Part of a small language model's weights: untied embeddings, 10581 steps.
MLP neurons of a small language model. Each row is named by its layer, matrix (up: input weights; down: output weights) and neuron, and shows model dimensions 0-127. Each number is 128 + 24 x the weight over its row's rms, rounded and kept within 0 to 255. Numbers have three digits each.
After each neuron's rows, "raises" lists the tokens whose logits its output raises most directly, leaving later layers aside.

L7.up1249:131137103110156107128131112142130121116133141116108104093131114110171107125136095103105150115120128112110112101138126114137134121114123144161117109117129116144097142159152125103077127163161117105089130104155091174119112132125173149115170148111113112123121155149127135084153116134148127096157108115163135082144141156148153133149149117115164124143143113147144170146106168117156121133133
L7.down1249:118106132155149110142102134129064134118114127118097113126171115116191120135107128134118142132134146129103133145141130142130129096098126086122130106142152127148146129143117092149123115119103108144150150135085141086142123152122133129116114112114126093105127092152159144116107089138148136126135113159129128142126132094112170158165109124141133194104132113107089152146060134121142125106103
raises: "ray", "ran", "ases", "red", "act"

L5.up1279:128099151160141092096123096127139114140106124105124124136122135161149114101116149146142151120148149156148154119188132103168133142086098131091129128121124133129145082129149116146130130129108123125149127174166104154182116146065174141141148198166115109102129109140169161114130135137099101143129090122143152092136134134114145099097110096154132126143168135152140116154109160130115099114115
L5.down1279:112140146091112081115105146132133121160118132128153103125121144125168123144127083140136088110165110146151125122149077150134122102100135101159114161088110128104115126122129135107139139133142127149197146123151124112188131166095133100129128087097168175094094168099087111128087092131150109170113120124094126155156185135132108149137122147136142130124131145137124104108137148122120127188142
raises: " his", " him", " themselves", "aint", " its"

L7.up398:136146133139121131088121123139126144073125105101139110148146113163119175148109123189113136160113155113104152122124128122156100162145118130180143104106137130194161122118156132097117108118123163093114092103158158122143129108137174136110158116110116073108138090145181126121126104119088108129171147123152131127134130117163125132122136129088093137143138104148124112149152168118133134089163
L7.down398:185108163113152166131121106140077181127122125107168145131115127117133179171172123143116147145122101112099100098102145154145132103127152109125155105154153160159118092156103139112122142075165117108124094117141118160136118124070159141105147116101146146097137103146164163138186125091159136162120150092133160135146127152144116149159115142119101123159113109157106130129121108157135113112090
raises: "eds", "ason", "ater", "ething", "ed"

L5.up1064:132137121119160091115114103092170117134109131140111108131112114141149138141162128156124135134184133164116148149101137128130138114098101153119151093085094131144114136127120114134117111123131133125135122098136143087115116161141166103113140130149126151090142086124119136110104147159139119150130178117092139126132153144160131061119127153116098137153124107068151139137124106091125116137119
L5.down1064:115143184106150132086122090122119127135077128112138108114132136103148128099132124153133096146074125087118151132151103127116117135110179085103114123138166157092111145120150154125167119132134123122173108118128105157132160144130120154144119103142162093131089153168124103134131151129142128154129152084127126100175089103088154104128151130126132117175124171150081126082149116081133106131125
raises: "hes", "ad", "e", "ef", "ade"

L5.up1218:130138108101163149069108130125171153176105150121132118167151140146102123133143139101107087115135165146170127139137121110119165156130065131152151082124130145124198101095131129148082118132182169114129170150147156126173139102117087143145155129143128153106140128150171106139106153159192119134125135104157142097133126117139093107147119151120093144114101138138109094118142098131116115090119
L5.down1218:096113162111130133097181119169148119144104178144145147097148156131131128083117096152123149092142111102116121129084109152186125125136158154111130156156089101131111114105137120123116132130109102158134107147167150108135133170114121122158071092125102118154135144143104143141135134178099106159118114154149115069155141111102121127104139122127113039115089136154117129161148094131125157126128
raises: " |", ":", "alled", ".com", " ^{"

L7.up999:118119171104146120120116113146142108151163137099152129182147107144156111128132102126102163127116158145102160105160130147173147108130140131135094139128131161136124107100148107094079142097110138132114127145167166098136116126140104143111174180133093155128116088164128106128077110142101129137145101135126084092145096116138095086137151125113083130116145135126174140134105189109162132134114
L7.down999:124114132120116115148090141130136115099117139123154105117109108170098090153125152168155094108177141127103145105136151145158157109148132128171143162154179142129097127138129135108117176130116162124141125134105138130125172148127154123137145102085162119152108105079152168109101142137126087131118119114154153136156141150140159125120107114108144100135130146187131098100122107180127164132154
raises: "ish", "ished", "ishing", "and", "itive"

L5.up99:140142151131116108124112147145152136138138093096107132202143130149108128137152142092119097165133170123155096097153099114097098147132067139116138086149120153161137137125112120184129115148153133126123098148151108083126137084153140133140117132082138148081145079181174149150145122127116108131139143089103142140163128106132156125077137161119132144143105135138166123116141110111082131112100
L5.down99:104119150094115146130150173118129107122139094113170125132105130139061113135140152128148103158141150122138156119151128126121121153127129127153135124124109131114107143120121131109108134154116128130113186120077108140145152093118156099136157144160148105172134119096117132162088149110133128118083140116121164113112130096132147175121150148164139113151157095101116135128094138113097127103128
raises: "ted", "ether", "ctor", "ty", "ts"

L7.up178:125157114164079140126121145164116116124163131129097140114094167113069132166099117094146109162116140084158146137136144130109109129101145103134109118189118122158136142147102135113166141142131144109149138152075148138160141096104105196128103140124108125149144111097120124103128071117180128078119185128126150107099121127167142119078131095105110131121169123133126158151131172055108124107171
L7.down178:131090127102175136129119141113164138129116140128162116146154105142201150082135150137106146089115131148114107125105120119157154120163110154134146156080143104127112113098159126140101137119128108141136116103175122098097131134133151084147137147143119134120107116154137119166119175164094130199148060139153071132141134129113102124176136144144128119125116117123146112104110096177140130152103
raises: " debut", " album", " Singles", " singles", " game"